config = dict(
    init_std_up=0.0262,
    optimizer='adamw',
    lr_mult_o=0.9,
    beta1=0.9,
    warmup_steps=214,
    decay_shape='sqrt',
    final_lr_fraction=0.1,
)
MLP neurons of a small language model. Each row is named by its layer, matrix (gate and up: input weights) and neuron, and shows model dimensions 48-239. Each number is 128 + 24 x the weight over its row's rms, rounded and kept within 0 to 255. Numbers have three digits each. A neuron's up and down rows have the sign that makes its largest values positive.
After each neuron's rows, "fires after" lists the tokens most often just before its 100 highest values on Wikipedia text that the model never trained on.

L6.gate306:137131139120132121109119145144146129165162118127098109136133119161140121120092151133130131134118138162142113147070129137151115089112138141152120140130089153144082131136112167167149139098067086141081135134134128119135148153109123118119114132108100144169136094123147186144125093160112110159147123132177115146118133112148123122109111117118114154100171102165160138120122169091120130150142131064139134115135102076120099058093135116108163118130104096169138163117128163145113112094114150112104118142131077126102117091104107118133133120103110157074131136149129104136100151123146103135
L6.up306:116128145129113135095161135120129082127113146149153093180130107147120129137122136124180151138133141120077101108134102121073125124127092126173158111113136088154177125123103131105193135108139154133122139088174151115138103136096120136140126105131104113104114104098159111134149113114131134143133143082116168133109170172130165120130179150110091119105104116148139133104148142172154147106116138146163157158118121176177121128095095150136127113096165133130144139155129105124115115155102114164158156082101149162120200134131150145140120125150119159105114060148153132134157113121131105176
fires after: "u", "0", " W", "t", "w"

L6.gate637:166088099154130136112151151065106174163125096107144117179113093088111131107108150110135122124119135095111109087130092178115112162144131133167131087133092151124124154150106130133155106151119151167097152141129134172099092082086104117120136121131140153176139157129125153132147104135130123146176129135111122106119142122164137138100148082103105130142136132101117121129152146131121153105136166146100149097157168124099120157139131111102136129159154106126144169115132135106132099160140113108115126134131102096089119136132127101135083165112131143128096063156110130149111137138144138105
L6.up637:159120109198124098121106162098124092139163128086154186112155131154151092146098098126098137127150117123152119169150144110125126121141116062124141151135102165099114106120127076117161139130141101115140121121123105149128119136152141143116161135098115111090123097162174125128126134096103114160129153119139138108146125108105129087104134093114147149184125098151132151116129117144177163173160130158093117152129132115143145184097133109112130144111124111181143121134133122107092148099131168200138103101088129120129151167115138148118132145182119135160140107137136146115151111127118121136
fires after: "en", "ut", "erv", "ren", "v", "7"

L3.gate526:145149120131096129125084117150146136082113116084123117122151125078108128066152077138127132135097135133119131130128129134120160102124106124081150116135105165123158124148109118164119163095145126105099113136115149139115095095116080171090108126169111129095102131131100142135140116111159136133103141104133140146107136070125138144132111154123149168184151124118170095094090139097094119162138112144145114171145128104140135099115123120141121123126142098149114108137119192095124107125112085147121110158126119102102115142108128099110185170130128078145156130114084135137147144120168117148
L3.up526:135144128111113126134131105115149150114159135121135124126091134122156090109112086125109145142086103121133119119146127136093148114192119153136162126189177170140153125154131172129132145133170106125075114088118092152140139107056125150077153112132115143111103122142114131122138086114180113139109091126116101151158150092112149111094139184138113122164136090142112132088096123062084093116132128142126055132123110118109145144105130148126137122111120141135127143141143152118115130126127170132150102123144130158116116143128122124112157126116161110164125138111129143089160144134111093148
fires after: " Th", "r", " s", " r"

L8.gate56:136176147146148131133143120109129173103145176122156121089125155119132119137110129123108143062136124117180143093186164095105092122078148111109109141076098141108115136083110095118128136137095142069133113120112120119136170097136138086134164151101115111152124122126143137146092126140155139156114169146132145135136110148133127130150121150133112124114161180090145103127163124095137136141130119143144091122101135134147111127058152117105120145104164124158121131092112174137118144146144092104116124159109111101116106134082125084138131129146145078140081144081149132128162099148181134152
L8.up56:161147144129166112095154095091138068106113153117161142117136082173170131101150102106178147084120144141098126140146103136093095107132173106138131140099093121139135123119119113141080131161117145075103136147118123099100126125091134088108104087151158151176123127158098115133074140113143169127117146124150122129106121180177107167137096124109151137146164142110156125143128140138117124127137127134117107156166128117117125119098118153121131132130142134080125102133121152113159116142173153107129125112076116098188148112123093101126139114130131142164116131116144097132208109104117139129
fires after: " ", "S", " con", " ex", "."

L10.gate633:117174108131110124129146136136116162091138123097127147128106100105122098112130100141136093147154095113129103145112173149141098127130154134102128119139125097137123154176114131117126123139125115124072087134139123084124121062133162106104137135139156125152102104078098105153116100154110120117178156150120120165125108116085110129101158141142107092123136110135142094132090129130153159100148144115106118131101147126098129123136112146145156176137121144075165110117124105105127152071135169098092111162119117138076144117136140112178116109143113118146108150117105121151090076154170147144
L10.up633:133129145126155094142138105127130112134166126135154137151168100137115119150131160118150149150194135136134114087105130094172152116152100133080111131182117103119167096118139101114110110128153121156172148115154140151120122146121154103106136145106116099097131135091152144119145140119169181145104137146119156115087114078121122151123075160161081117099124108192115114127150086129121127193130101137208088097149129129092143156131146150189131156121123153110147134099105125131109116138081102121120126146169117128146168113126103163124119113147150129138102132125112099122109133114095122093
fires after: " c", "em", " C", "C", " sc", "ur"

L6.gate597:146130165153159117088147150128115091129110129097150137097130160116173127138161137120121102140104127143139122092142145111124091121145144106146118139084135120131130132115158081110080094145124213113139138101115144108120152117134164140148161157136101152160077114150149119131107154123120151117137168099157118152130108120145122103104120128121174129123133149160133084100127118147178124139120091131122140136124119137148143148119140108133144117095136122136142119118116168120117115113173083109116120154094122101111113112133088136149199119133113104130163116164135127154159149138172099118
L6.up597:115126132110131175147122171130108108123099157185069147124115119120168118124094167150121158104118160112111110118109138101152099111132175144176122130102129113141145119127131136092152126113102125123113165086106134135103118127087098115142163145113186138120138124130161093136131196140158148111120134110137131166066134117102147104151119163139118131070172147137099117112118114135079111101139118111123123163141112135087097161183130134137138096155125174130108144132115162125118139122112163171135127122152114136101116161171150129153140115113128160137132160118116156103157084145102128150
fires after: " D", " H", " F", " f", "H", " h"

L4.gate424:105106098129133102119159157152149100106139128141135099160121143158185110131191147076156178180087118121096139114105124077120116130140159108161147082111142066153127135104163086114162111130073112144106138166118118125122104129106122122149140128117146129119120136136161143146092125091136121078138121135134115114149144109141129136135147119127113141140168147146115191106133138153147143138106093099104147127115172152080127134127113102144143078117093102119141102075127185119135090142141122121125118127115121106103167137109162086118162133154099125153149137146140125132126077131113144144
L4.up424:161142143128143153139102148115124137153123124131094115133111104116157131121136178110121134122123175138135117099095131116106138086127117147108082116122145135167142130147111111102067111129114131124114160126117105134144156160120140076157103056143074088115133153097164083127114114105086159129113130142101085127106125162150138127145127157129160080121139107090122125115107124121118128129113146101161131128155136145128100126109125122080118127089105123122129118097142128179128132118156154158130104115120129100153110176130132112136176194105113128133114149129151128112132124080172155123
fires after: " R", "f", "if", "n", " f", " M"

L3.gate554:128127106151128174132095142117151123141152174103122116174142144130118121114160089108124110162120116057160110106125116150142158137144122154126086073123121144105136094148138130115180126157127129131098141130127115173143123119134121114118131133121170106159103127127097167175149149101111115145110152132118124094107126094072135076108146107137119158147213107109118153158149124112134152161095124100136143112125147136137102104087113099135135168171149145153114132125107133133078110129090124132130139199128147111143094149119111148176114123099130145146141105133094097092131138130142094115
L3.up554:151121073166098140144120099195120097157155140088114079140124142091150131093150115154115128132158161188152113137120113116123113103141151103144155170134121158131113091101140082159113121092134142147116087119103123161113156112085098143153112137141160160143161165152127064125106125113121155111111110109115111095139132116160124103091149142134126124123134110128094136106114178107092154171129136155120124142111143136105101115167116086133123108110107157151126140123138139179129142137146122151117112156099132084127112129082136138126152105129132088113112119145097137121114118179153152132
fires after: "n", " m", " n", "um", " th", " M"

L10.gate542:123127137093083116146159103151072117117168124143139135101118145111112178108160097122132146168122102146130163134132153159131128102114130127116136135113141121153150116087123133142087155163088155142124128134126118137113165168128158096130134165128109145135120109109125148146105154105120118130052144125167167144104153093125186179123106094116124113131134136114132082134087129124140178153120128087114159145131148109098172084092160113126087158141105148099086141116098116120123115145151101113123110142109111106172115151107118135106183128168166109106109096103110120132147118098149130096
L10.up542:136110106082137189106130140147141113147131121120141126128132124147150134132106124091109111127109116158124174130112112167158173121144153159161138086126108113137124125153147109113131138081166115135136154169096166133161139135168115182137115139120131144124115109123153177142145163129137129125131164097127146111087132149147167105077113166132156116113142133140147119109118092122124114111118109102156116136123115096122139144139149101148120118116123118096154183155138128099115163125173175114119086131117133163123133106207124140154110145117145102148122106100180141119150144139098136141
fires after: " L", " D", " f", " bu", "a", "al"

L8.gate321:133175130183120139128119114137171161107107114086172148157136087169114122132176163136082129100128104157155101076110158160135090146130126128106095146124105104127125137164118140118105133108138118163113105136143147172108114109128123096149129120127090172158142148133153135131120123147156098161112137153124128124130115155154099089138197136155123107141137131151124132146146115137113141103122114152130144106124130089148111139078163119177104096099109181144151125110133116109152147127099099156131117101117123120136146121144115112150195178111127080148137138146110143134119132145155150116
L8.up321:174144114152100110127111142105137086139128160137167145105146156142133139107115149130141165103148135099113122129119177142147132142107134151121128125065146128165111171161114096141108125168129142162098141107182133149125162114148085116114167160113130107121138078151120110124129121128171168143142140130127149127133102143114115142135113127141124122098101173108122128137133127087133097134147151121194101105166141062122134129114132130132154121132127116164164090156103141139078151091131097088128096065111094127103148132095103104160122131127149111114153131139111099161131092114099111114
fires after: " f", " J", " cl", " S", " R"

L6.gate477:086118088147127149099136115134142142124116149127151141128140136156134170105093112102123127152109161097133124144127183132162054070125123137142140107111145096105131131179214116164091148134144098130113127129117159095106126117127101072161148112100134187160152138113109144120120115139117166174145101165145146170152124140065101096126157104136102119163109095067113125121156092113091114114149120132149139143124130157128104149140077148135131138129179153127112121115122144117122161138146139113116135142108126136128122106131144117149121115144117143099137110109138117153111146154149119110
L6.up477:150119129107118073099117104168108099134086090075103131101148142138111131121134082168162120174135104131131127104146147107152148110137150100095111143088128121127098121113102110141129121147115134145137137116131168157165142131141118138118154148172157139088110093149138141151112125174132085136134114095136092098072112127155078109115169120079080145144092147133188118134108086180120132175112108161203119123143153143154152118105159131153159155110110094127117086117137125131134144141138120146139127158086104101118155140159130146115118146157109114117108161074096138137146136111139131147
fires after: " B", "c", "C", " c", " re"

L4.gate131:138111103099115159124144112116087142154141152118121125140155134126139147110200177141127105105101157174144105092144122202117179154138108145143128112118122150183131123167143116124131132104145153120114124123123098099141159115116107137174147136096154110134129149125126104160153134159148173118101133120107096103130143161165176112144116141167128107157121144119133137145107164068106149173135100132123118104148158084161112102137138116114149096166127141117086136123085149144122073155128196108117179146126144154113155104152117131110104108132151145160131160095079117080113134116106107133
L4.up131:061092171153151110152124158140122082141116125104131128121141138125102173090160131085155152156114152149183133139130117124139127113103147174140142114105112148165142103114139154137114118134130117152132141129148137148141091145172126100121158088111110132143116100132143157151142137125109155132171137127120132091087161125101119138131126112131129150140112137104116110072138150112133159125125110078097149144131108156123139151089149124123188101098125184138135107094128096162106118098128115149129099135109134118087132154108152087100128137125165140135110141162093120091116129139121132088
fires after: " W", " s", " v", "k", " H", "T"

L3.gate458:102163125159148144128142139142124120144071132181122138142128125141084152158104120119161139163152123161115138141103171113125157085101113109111096154131102124134148078151147117090130089146122137142145174149146145105161116154111131111129140115131129142165107156133116142095164108135114148140079192125094135145114139146162168137156148082125135122154126156144122121158114120105144127118193140124148107142118227140120134132128112154136132135136114166103112150089166124114096149109147106127121122121160151156116159125120123146100145121137108084120101136117120143140116132148090140106
L3.up458:134088149124112139116096124145118128076149130144122128132108129119122117095105113129113129135098115114147127113113143161104150142137118113107123130120169163121103108130112148125087104128080133128121108119140127140126114151162139178127129164141147084114100137123108168093115150135148107135139120161118093163100131119107113128131147102145179157085106138182097127084108159160119106092149187173124097168102139111146131149114141148138168103128167131145158105150089138097120186133076130107127102133148151152135087132117087150119102078100105156147130113133088097133102154118138127105
fires after: " D", " st", " c", " d", " B", " C"

L6.gate438:186097103181174164132112163156110134117132108147081141151098122112122122123119125119113112131157130128142099119141135149083144108084144103118131076107119139100084082149104106124162124102137144131103131116157126137140066141118144114079125108145137127087105119130139160119129125160117147168098132116132142104099126119127141147135132134102095176109132154117058142090110156153142134095103171144107166139104145179134157180148126112140115123128145132085144125133138132093147152109087154151114144096094158114153164116109094102126102110114123110139123113112104115126086129113103141090
L6.up438:137091133137140115108104117169160102109141097158163145099143089144149108128081153168107133117154118161125126154152121105099088123130099096137129119128110132106118090115165144129115139130090163058113115100100105119131097120129145118156138176099162110120142118158153123146124105179119168153089116155104152126122116132162125112128134137086123157117117144094132119154105100138131105110128098159157142111066157141148163091132141157098116089134158110151109105078179141146133119132137122127116157113125119102096115121089108136109139118145099134133104116088118134159152106125139189131
fires after: "v", "ov", " g", "ut", " V", "ect"

L3.gate667:113120105142125103131129114121131147119115098114129109137128140162079140132125116140130136079101121156117095127122152162125131134130115143130087120087113153106137106135124137116136172132096118139134170143156146130149110119124141148117113103131119155114116131114133119115135126132135125158126171134133108154132195159122104161114147139117129131093118115166141144138138082171142132125144142088135122142121186144159095116154139080158097122102069152108079152113163101135101144140120090130158114111120154086134110142156096183107122144117078083129101182114137130130147130174105131107
L3.up667:145110116128142142149101164111130140121097079048161133142139142109156116105118103148113069136173128133137117101115080126144085123132122094107185123140117101113135105103111085162123118124129164164126112132179159131129156141103099160135124116104147093148117099127160111109154118103065138131128147154151140111125168125110128138117084151166165167111164122095132145138093116122095122143146160146147184135091148122123122105143154137138116111155153136132138120163112115095123131114130115132115156136129125168127109126116089162137099143156135131110172090132133124119139150131136151111
fires after: "C", " C", " c", "ate", "ent"

L4.gate56:138127134136121105117137193103159092140120155113110157104136169143123129109107136115109128114112113171175167074128089122155135104183139167083135125162154131127106111123164097141161128150124177129131094063117146095107127167087159141114162153114118098147102134110115135130096114150115128095136089179148152123140120158093137121123103145087137183123107145130153126110154102102142136152148131089174134156091119142104116124135178140141096116112149133104190102142155101094162100087115148115115141138103176125117110129097157136155128158119110126117123133117125113134098137150161166115
L4.up56:092115152111106135136144121133154128145106093085137143105108148090130147099120162116148081116160115175128162134120125167132133142129120093139134107116126114123143141134124133107126158130135107102138141127133124091132150133135163104099130142121061129132106120124120098192155140108109133168168157112114156120111146129145145121064127178171160144164148127094135137162170107098090130126138146117107164132121196157074106176105106104152088103094148157123100132105113118133042137121125124138132101133140100119150170111106166128119100142147129098096106099147130116159115086109117133122
fires after: " ", "C", " C", "all", " ("

L6.gate383:113148105156110128164110153109139138164082124140137146133098141139166126131129151111136147108100116090160147094149158153136107126142097157133144137115128132185171155153139141131128134121135144124128118116167119120152104111119120087134155110091099121101168104142106133135132137135125167156080184128113110131142112135108111136140132164113164158135116168115176104120151140124152116142110141122128174104106152158183099112084137133147136120133177133161140152125121178125190111156117099133093130105124132130148118115147123149144112155176163147069116150109117101132140151105154119160
L6.up383:130100093125115120135151144124135095129145121097138091169127118141152147138150136074100152151114137123143165167149149107127082127158164158144143146152162116145114114139140134145091137129112164118162143124145167110089111118092161146109137138134141097162147086154172133103142081147131146139123103134132077102172117150129091137131135159163114173163109160126151113131169108112122099144066150130113165127174112160126155146139184129112151120129132100079093142134160147098107082090101141144098098125149145093127126137099139125150136180120148099123165119123140082125117163110133134148
fires after: " A", " H", " R", "A", " U", " s"

L3.gate2:138136141149138089133056146157112141110123124096132125151155162134116078132107085144147135153155120139137112121114172155150161142134095161084118113111098111130119148119151104136094121120086100090145147110141126126116096126146155132132107132148131120126118126138121137130113074160116146176127145112120177113104166147106096158101139121103121107138098120117140119134122131100181111119151129092135133136119176143110128146125136099176146147110145131105125137129107177131146140132078099122136136156188124096124138122123114131098116139132167132152121164145121132113112184150160120085
L3.up2:131144118127162164136125155145151137153114147144149146102136110115153093134166139129144090189138160108124118108132115134125105090105116179155104130146153149179104143091126140113119135112159151130150150162174144123119135131158114160143132109127064182150145113145159118155129159126139127109082153085128111117133082126100148120148076180135172114143105075110112163113128110139124137125140127104143148196099134071147128125158145127130120141121154117117128112130140131130135120119130148136129110143093130097109102170144105096140157134106080169133148155120152110114129127190177140118
fires after: " |", ";", " R", " c", " C", " j"

L4.gate96:134101093128115167159111122158148131126086120081118083122088117094112153120108145094148145141188124168121102106123131134119114132140106182200074123151115130138124108137098130148119108132117136102141132133131118129163149115136137127144153158153073122125130149155140131162102110092159110123110126091109104127112138108123094117147115143089168117083114127143126133128119161127110111173188136131130122119152123104174127079139128129126086093123112134143127126138118144153155111168175089131121105134141120105125136140138094122101142095146103147112073103119175177172136183111097143154
L4.up96:167137164140144125157148122126136164138069137104164105111104114078135109132145119116148078118138110143167093142070145111158111144136101122128165160142110145158130125152161111162129113124149132134126114154139136077124138076108172087154112105132099108125132124158095118167091130114118182131143143083121101145143114142104113116128125150110134108131075113139117106175144153151123151092143129157108159123130113132140105146105188159067114087124156124157121122128131163126108174159090142100139119154107142092130142113117167109147128137158142114148124115127147161111091101135123127112
fires after: " w", " e", " v", " N", " K"

L3.gate111:149152115177108164129106136164125088089106109109119150149136181120151148075142153120104104111086110117128140138147129108125177128110133142133168115089074124133152139121109143122098106152116143135145101122121066054104113111145144097127126110124091094118117113156147123130155111150146122142144158134118100118124151148154121132094157090111122161120109165123119106122125169120115149156164126091088115125128111122120103151109149124145102126131119067116147150133137119131124154133156123137138159164129154144132119128096125153124151120130118160111072155171109117096120114065146147157
L3.up111:165092135133128162141150108143144111119130129104125153139151143086153140088170128120121079097104150121098178092129147123134189153157125112165138135139126140161124147103141118149110131124119156128129108151162121120130119179127149136117140098114096098125123124092120072116143117099103097134134128155105145117130160119127177126171083135107127136187140126105141148137117151111134104168156109128152135085144163117102070097145146168137089118127189129128137120128142148159127111100128187078156140132150084167119141188140103151138152137110106162128126114111149142108139102147117117125
fires after: " T", " V", " v", "v", " s", " ev"

L4.gate507:131121144107087120157158189161155120116150112163109132164125177126132121151130149117117158079108112154109152154095144132157089128112127109157121094114114105098170149150145096115151162151123123125109133124133160105154110093114119150127109150094134123107087146127140099190115158145118124118143079127189112154155154117123117116132154174149139136092169114124148137116192125137067151141135123102118129140165132124121112116134110117163111094129141110155125128126138118124129123156152105122126155133127113190120192135142127127148106147141149104117109125160138143162123135125182136109
L4.up507:078133112129116141131093136115136126163125109100101123146110158169143129131109153087167175137120127147150102117133131118137121123158134135101114137142114114108144157167088130110101140159156130101163125092163089110134121116108156119163118117091084103116166092105162136127114130166146151149176099111105074102147109131117170111133139123113168083166148097153095122171114113111130122139151122132114124089164119109151136150107105116113162128095118125134141168145115079148145175117124118129132107157121130178139186120077098133128140131142152122124175146121114163115124127122109139119
fires after: " ", "ot", "n", " f", "p", " ag"

L3.gate24:116108148090133151145133106143119117125097074128148086133163135072126130093138134126124123108160113165174086143106157150133102141163183132122121077096118117125132153168116165140086089100105114137138123100138164137079158125130125117136148135152144117106136134095108137109135159118123086140151096094111126147129136115142126121090181069144126113105099154086109121129088149128153143144099097139108137097116136148126097163130115104131079125120122133149111120129108121133120178165140148131114087161121091125113153120124109093131117138099155087101086107155115118157113115100100126152
L3.up24:151125106171147177146162108173176125116075118105138089137120118091138131095119136139150119120151121137150095145085118080130117161147124151140119125142105136161156109168099135087105142142191141156123123133112130098133131144127154127133134147108091122175130154135107153132092106085105128083148115117143122105100108136161182139123150059148148113160127118121111116140132180106116154128117108128132100133105170166107086180131104177120099125156150133110117137127137103177112130123140174130123124165097100149141147138172153127152162154125105119127119123180129129100125146141103180115
fires after: " v", "p", " d", " s", " e", " f"

L4.gate599:086097113098140107117153153083120126124103146129114107187116077118169154147116143118132165117131145156159140124106135143149119141141111126059082136129136073105142131106118151091112162139178121121093092118123149164117130124134139106123174147139145158150080149146114126133103185118106153125125098107109129121107092145150124103128133122120144156130131142141134153122139123134122114111144160126157133141114112162176077124157081140130104107144104150134126113125099133149131088121111104114110103106117172095161182115137162141147155121156087107096164157119148133125119087149120197107
L4.up599:121124111135109148106111135137095132184117137124132134149125157106146170145093141131137099167136151133151138122153138156160153102205148114131107080130100128103120172106108076103148143130106131069157139127123130098142130139132078089130137128090144118115115112129125129130167091128122136112135143150126161122122129139157129090104162161160157166136115114088131065089153077122105117100118128109150117150094162101123108166118134125138098138112125135130099117104159139140135158085123110143103122141132120149111123156186117189103094140094116117115147126116140123098161134153108136128
fires after: "C", " \"", " (", "h", " ", " ch"

L6.gate360:151153148137095110106131152146115136105143103123137153123095147116116137109142111105156111133149105108159113090142167115140119110137114132119102128094098116164103103177138167111096119113062110147121158088117126126116139123157146095142179172189127133157134085131129139102107167147134143147150130130109163167153124141158113090107116129119140156146113172122133136086147121139145104106161145133098158081148179124134101131157118148197156118146147133148109138129100173137126133106121146113145084157160137117106130141110107133124186120139143135112108158124108134107071107147117102078
L6.up360:117175171121098103094088121148141151131087133165114116118141120109127086104173093112131141160116114129105112116071174152143124134141117145132108120072135127127111182121091137142121087129152125165122141148125138113131112139115174136146108107148100139138123141124062120124088132152085130108151124114129170090110143117118110130147153124130106124156125137091113151170125124190127133114131141107095145141150110099106134130157148177145128135118126087074140082088111117145110155136077186165118115167115119155163108164155154138097103095106130091139175149128127134085106126144144137109
fires after: " h", " d", " b", " H", " c", " s"

L3.gate432:139124138111110123135150142121140106128095115140131152103120076128132173100132145123145106162145122124108131110155098168090115085120137150128149103131144135163120098151074128125117167108124162152123124112124137119120112151125131151145172115105139094128111113169144170107094111124149139089140165133093137133150088129154130115145095141121156097116118123172136145125118165138088116054125142112121155141140109117112132098127141094128137145144154091113167142126160110115150141141143094141102146127092094146096110159118152092110183132092156113163085101179092092122165105142114091146
L3.up432:123095179137120091109157182131079120097111087129134157162128100162139101122097139122134097112100129120130111125096090117137097124108130128135140141079153118131113099134127093140103154141146124140113143122128145123150139134173141102106125143130100143130148163124119133159098125147117147171107135111139113147103156142103117157077136139112086150142124114084157123130114130124138167148136152120072087140123120115160135122150127127084090126146129121137077084142076158136163135096125107125142055135172141153113113149126118166143143088146104090152150112140147101142132163067121108071
fires after: "at", "ir", "ig", " se", "pt", " f"

L6.gate557:160145122118098131126170155098150106114147139128115117137113109160133138120150154170100156130142104137099117140120163122125125118113139164123111133098135121153105157130147108114113132161117122122166127070108137126114118140136157119160098108100127105126110098117089112134070085175073166135091110145157117120133142159140096113131159154135133192165151124096138110085121105094123109103085139123121134180103173078144126094126078147112128122116116101135155069127134128136138127100114069132081084143111182159144127126117127152152093138137128156152131154115180139145121105137161109133
L6.up557:111105152115128123097148120087126106098112126149149147095073097168139137080122131141157169151125160144075115135149120142112122110138132121119135095096115111085154130133153203102108147120118132158108143163119127149154121111139076118152154110135118132135129110131127134133141104140147140115159154128075104156118133143119097154093168149138120127135078136156168133124132087120188149169091188125138123131098120124082109140092118136087125112108159107114129156120157108133081127109146136127136155137137174145085115075066115078137149133107117132145161109140115144146109113199164144114
fires after: " ", "ro", " (", " Y", "-", "et"

L8.gate461:150167084114136149128091132106118159135148102091155151106096127085098143111116146136113105139125134166136152108160121132095117128076164131112127137095085099112120127184144135133087103118130163128113091126145150143121121086145160112130160102139136113099148121128135110136122120168117160166128173143115127113144087130153135092124117143116177095152111132092142119149156133094102136117125124160121135126134172142164108109150120097112123155135151147141124114117083135131141185144137077132119119139140131139130116168126121139156116144146115079114134130147124151192113119128113100127
L8.up461:123128117140155135114106150110143133114184092108148118135122201154161118097176174160080143102113181105149112132131120077156128142155165112141141144120117156132122136157158118109108123134133156077102135113149150107146109113142136104097139163124124132094154078177173141183106114122134143163099156144149092125146124132130115136170180165137148144129139144134099129126137161092152094138143177103151126133114112106156123166126130144152133101108096146113136099096132135105111118089115114108141149116134120153101160107122127133151132123159149153118116119155144123114102159116153110126
fires after: " S", " J", " Th", " th", "os", " L"

L6.gate423:121127129155128182162150120120162088142065147079109131117145109097121149085192089102112123112143115127151111118131158112126128137149118149197135134120142167107142099186138084118071102151152140119106138095093112140109128105177130113145150117147119130137120086114102139132160173135125195169118100115124111098110150137137110134153169112120115114124119172132127118160146108134173122131119117115158123120121110118134137147124105135105088134081149136130095137137136138139120100146129118104102134129139171104088090134115126128109155123113156117137186160141131089126110150115097132149
L6.up423:128136107190120099138116134147127081164139084092123157139157166091147179113107146103137081155100157136144171138183123137137111138143153128115141103130136125144195085151126111095133150132159127140125142119149125139112129171136134181124102127120182143130153112117179105141129093134056097168136119143132118109124145159173139143114130089147123136120136149130120140105130136137143116100107140110141139130187158156102160151133110139095134146144089121146112168133170183103111131104100150132116114106126148096095139161117098119110118168103105126139102112138094125140129121076114063088
fires after: "v", " M", " s", " H", "M"

L4.gate365:145148117141111140105145167106151151099127154138122129157128133128125155122149126116177086134154096087141126149104162092138143132142079141127110144126063097164119104130110123125156104119123119146141145169089096143120112150136078131120118162138130112136089138182109149113128142085179152151123138120138147143110133110131112189169108118153165119164145122119121125150128098084087143102156092133128096153112150103127119109118126083147115118147142129114073138111135139160144109067104075096126167198134113119133111126129138140118122122104123168123140129124122093086166128145144089119
L4.up365:093131127091137136116133074125129137116109134135148124138131176156108102110125109158097141176079136115089131090124119113161101141142179144130143128126128152151145129140109127081057141129138132129140122111118097139139118101128124134109097118129132152103159167147127085158116139100102129101118138079080061125111141138127123120120094175133108117128168114119147142163136117119134131116103160154140131143172159147098102122149134086167103149089113187110121140164130132096141147141135101155113124132122083106155092113107145140145126141117084123109111129090129158146105114125125120104
fires after: " M", "c", "iv", " m", "ong", " W"

L8.gate368:165122100098151119127090146098125148115141130139123131124113100091097147136109122138093113130157114082122153094091130145141164155104111134126161163148112170082088144151148073180139115155081134148131137103098169155078087154160115161106143151138149143159128125110122145141122131154105157127104103085105083129109152101126142123153112137120105150124146099136114136116135115113133171119104166120122123160093111115129124134120159212097125087113112125159131163140168155158148061108111108131117125152155126138109159080128114145156104137141126125051118127132119141164112120080073145096
L8.up368:117127116152130124154160142148101127167156115111143119139137161107145128117059151138068120141137099138140102137100090152164137141178125121074108161124162115103129116117197136128107138168129142154161143105085132122099125117129152137110126170113120116137078141103137101137165110123116129115071131141174123134154125107156129140186120114159103157130090100161112159143135175151143151096113113146151101087142130144132136125124161138142116146119151131163131171100117126120129126137098115121138129118162097117112125145114116163174093170112114130076107114124110152147112154117160141075
fires after: " St", "all", " B", "r", " st", "oc"

L8.gate466:092162109110138085120141086118137126106082114127126110109119106126148126150155138165139124127071129099129098177123110156128109122140153149082137100087083097100135168133086107139143090137150175132151112094117104143118134104132153116113153146141124188108133114119140127142126118126179145151129124116133149134119150162146102120096129106143101144107126123118142087131133119129206149108121133128130094134102129136148143123097133113104135155124102102166114117168110090110136180133151124113119128120135134132152131094121133153115148110109111085118130124142075122129111116102165154172
L8.up466:128107137122110156112101115137132089175079143069108092128095163124116135100117129092130125103148106123106121121143081133133154096114091127135162122091146138114115148176124126109100125108128147124125117089141129127133173147110161110135143127162077095128171155096128101106135100128149161108144160124143128141073144150134100098152169126138099094124101129108061130090116091115117153111125087166083101129155151174115107157148087080120134137119153125145085095114121119138142118118171133133111122083171156148143091119115098135107157118122110150156140111147124118154163143122135148121
fires after: " s", "p", "ch", "c", " im", " cont"

L8.gate186:168134126147113112124144140087104133114092154132141153117099107139144149073120104107128097138144097195163141115113171170122097123141166125104096119091143111088139127094125112127130132134126147097093091125128104151122158117122151105155142132144101144174120165171132153107105148146147160169140123114156124104127158143133102111085134164114155140131135136105111127133166136138146104081152142136131079145107134130124144138131145152161136107151152102090113122119069090148133175164186130095117119130117138093111109133088122114153121118122116085113113116123155136120146118179155148098
L8.up186:143133145172135118172141108133112101138094109170156125135090090093133126118089113132120109124097129135140110135154158103145097102130136136121138134140136128140116132124088109145100169097174133112123119071135126136104123171133122121110125111110178120141171136138136137152146171187157112129094157136116115106100132166123120111126141165148120156123086135070137102150201119139101152081169132131110127155134076104161155114089163141102123110121114159127118119109129134112141120115096132134131140150105126116127116167169155107144142121137084128168146096093134097135163164143076134126
fires after: " ex", " D", " d", "x", " con", "er"